config.toml
num_hidden_layers = 10
hidden_size = 160
num_attention_heads = 5
num_key_value_heads = 5
head_dim = 32
intermediate_size = 640
vocab_size = 2048
hidden_act = "relu"
norm = "layernorm"
norm_place = "pre"
norm_eps = 1e-05
positions = "learned"
qk_norm = true
attn_scale = 0.177
bias = "qkv"
tie_word_embeddings = false
parallel_block = false
extras = ["capped logits"]
init = "normal"
init_std_qkv = 0.0395
init_std_o = 0.00886
init_std_up = 0.0395
init_std_down = 0.00886
optimizer = "adamw"
learning_rate = 0.00317
lr_mult_qkv = 0.4
beta1 = 0.9
beta2 = 0.98
lr_head = 0.00957
warmup_steps = 422
schedule = "wsd"
decay_fraction = 0.47
decay_shape = "linear"
final_lr_fraction = 0.05
batch_tokens = 32768
max_seq_len = 512
doc_mask = true
train_tokens = 264700000
max_steps = 8079
dataset = "wikipedia_en"
MLP neurons of a small language model. Each row is named by its layer, matrix (down: output weights) and neuron, and shows model dimensions 0-159. Each number is 500 + 50 x the weight over its row's rms, rounded and kept within 0 to 999. Numbers have three digits each.
Before each neuron's rows, "fires before" lists the tokens most often just after its 100 highest values on Wikipedia text that the model never trained on.

fires before: "===", "==", "=", "S", "•", "L"
L6.down57:486514507480466557509468459512424552542501528514465490525447549539502501455520570543431441468541479436627459439537494446538541458611502451469463430500446510497555573520464618451500587512490527488550588520550482444434490513443551469409494456488529606397452602483583423502498527523549506544585527528474486470452462552491494497358578472577455490391426434473461447540492500471499502510504464472495403513479483511471472571572588537499440491471552414472408527474493521552494525528576617

fires before: " |", "s", "\n"
L4.down265:509516568528618520516439575494477519498515483541484552558505507485529555605486489591415486509478500492498483485483463480521494371519414561551475562487491403510464438578550456523482538457516441470487536535487504500535474552528502446490485466371511530440460490488530490388443521526458496452427528579478475519535501560585515531464430427575471416502517448513470535446519475592436570440465536447611475461531431541573493488381591582502463411499554535535509495484592427523629542518429525

fires before: "\n"
L5.down571:439488467540526425471507521473463440493467504559487524546431515588344473514497513484546538505528500484485537493502483559491503639483504570484468552476559589504518474492425467503516554496482560529501507528495474468412561387472448515499423395514580518537462615576537456442456527445516436481473515506495600474572458487564490548387500456457487510594426525519535527487487565573550431462422538560536541493464505496540593553446435464427455394516646505588457504448531480518547523470463476

fires before: "ed", "tten", "z", "ting", "ive", "t"
L5.down217:487416540435507552410508496550453471499501479599446512443465465574529505445434520514520512498575468496568537556580542494456529488543559457479561421639450511485559551530506482459525490522485552541464477521558486494477446351527552538477418481586471571484527506467560536480496527468435593410467570485526523532486568412470568441501507414504550498480574544445381542396497430484524493418517509600514488407504408505570511536556488456519544572439454490473561458586439441513500489486489558

fires before: "\n", "|", " 4", " |"
L6.down111:493559570435447487456488516475460471465398433580466580464494428601502530510547537525482480441572494564426517395466519499468504586488457504478425440567468428482479525541435448434495542528555495558510480571521504376557597502441389472551412576534541500442448524512515478540486517427509536473507482483541441511537560474449553528473510558496583548518434577505518534450519446454485493447512498479569350629512585602501520515500559517442496496554513579466563513476541511509575458432476471

fires before: "s", ",", "\n", " ("
L5.down26:450553468511612446516537447528458439455479570491501475478563444453495420650441475532539560476506547454550476524514516524492456455518512574539458582524446492522506461520444552618398553486440540544471433528441499524498451518498472484469443497462432495477456461442497500400445424451541475461579591529415466560456560491518483590430545399514448495660507567508454486510492468501535563508480495481528544571441490579502540505558440514443463542449585559535503518438463525526464556495420605

fires before: "\n", "American", "==", "The"
L5.down570:468481561536445312504519553540511483525490583510538491508440511453560459472645507558529554458527514469514489482446530542485475506527456484447411547449525587560537477532527456535507410572517532568568521561626485489442606472491452535502518521450436467417507571544479434366494512488574568519511428430495525517523549536410442458531454488432501491498470506409475452519475456443567533553501477494566495528451549511451411611568516454498501466482521538552453454475434499574526466518468424

fires before: ".", "%", ",", " |", " ", "±"
L5.down8:423494521480556479443526415436587466446569501512480465526482444599525498522532550548497435593446552431542570550619498512519507532425475567509477528534469454451486510428481480409430540537488518483446491525484536538533489436522461448544475581587392572440506546507448510448430420500427509566450519468561512534517534606607463528469598563481449523531475496562615463480423424526395458460517580521523526493445428439524544543549595486497519479446579537463505579469471455501466466483508499

fires before: "\n", "The", "In", "S", "-", "F"
L4.down227:486538463430381357517515575457496515507448492468515539453534514468601458479475445545464465582515544387531491448491548493469519538472516510576556541519536519434461536489471418559542442473557435491575575484576447515506542449452559583431477497454558600520403493590451502518560632457525506506493508526502447559510493521455422494533516442501502501423547627459589435456474492493483516552588473496558484525519509482427481554566589471492488468438586480456470489474509605442505502499415459

fires before: "\n", " 1", "m"
L4.down72:486441491459511533488511429531467426442541501510469533448504446527453479585467436496463579550481580526498558495535529473500471615445488500551533488550445459568480471571474509508479516546499438445401438523427568405397462453506536543524481463450477653472441479553546574498463459518446437511464516523469440533539512447462531410590425589529541520530530460449542530591564544502521601412504530556559444568482549590600542487466489478524503426525513427489534483545555515455546590469386503

fires before: "|", "\n", "al", "d"
L5.down407:530429534498494486393504548498498502558509555576471465569532482450455456506462477413457470439529481512511504489400454521532490484484541476672551392560524417544467553561466533505428604570474546458437531425498496506505504444533458469515469463635535569509457554479505524585539496484444427565584437434506463544544402537445482450502509485491527459436528495537553551482505448479463529455564505562520482633500522497517562528536536463385424501424624482452498442489449465509506533457544443

fires before: "\n", "==="
L5.down537:479538438531467586522431529520515513472436499467420467563579454524519491462510475507504451578552504454598487561494446498531562454422571560552475566521462566584542491506573477471569462477403479516529522474480500567501526425537482406477533405575496557460535581442447496558450465474513464555538505509507411493498401520456539560546387453493434487499452431523394491557527442457431523531591522521567468480511532466427476502448453530442493392435487562444584529585510589476481543528549612

fires before: " |", ";", ".", ":", " 4"
L4.down454:564514443557567534499542506503442412536496560521519490504576442549423531534471460504515390583464425475629523464593487477440557440479498455553520575530469531438471500519497552437479439484483549527484421441488495550538530549540513509490490515517373605458490479530615436468507528541428408528547497451424566565528491535493454505514605565475545546464361471480502478547491508553462483598481531483583595553498523472415431514545495545543536553462508528475429409422470495450458499505462438

fires before: "s", "ment", "tion", "y", "z"
L6.down98:506504537418522449366475402570507507504455599428561461544554495493494571428497389467482481487422515549536522519429476534523544547534520577599473423582584434412525421393531604533492507557394554479470484523411545479515464530487501467596472497544532510465470461527465452603466475513585497541544399420481478498415475500482569524453526443474523513574482525548466547546513553456467580553490424493521576478486545525451461478480506444521575500510538492492516562479496496474528607441448505

fires before: "\n", "In", "==", "The", "==="
L4.down32:498547494544582485534545472563445447585487487449521467433525477509526497502533456511520445548542544457518508594523483530443460512496460536483560474520476512438413507552468521430474453512579424515447435579548454524515500400503521489411536548499537522513452631521470481501463445524567561603533511494474525587557537499469506489450452518569517348488527421417410512514426530561469583586580478516417421441472628506478462571552510521407462445434475508557462510427497571538458514496429571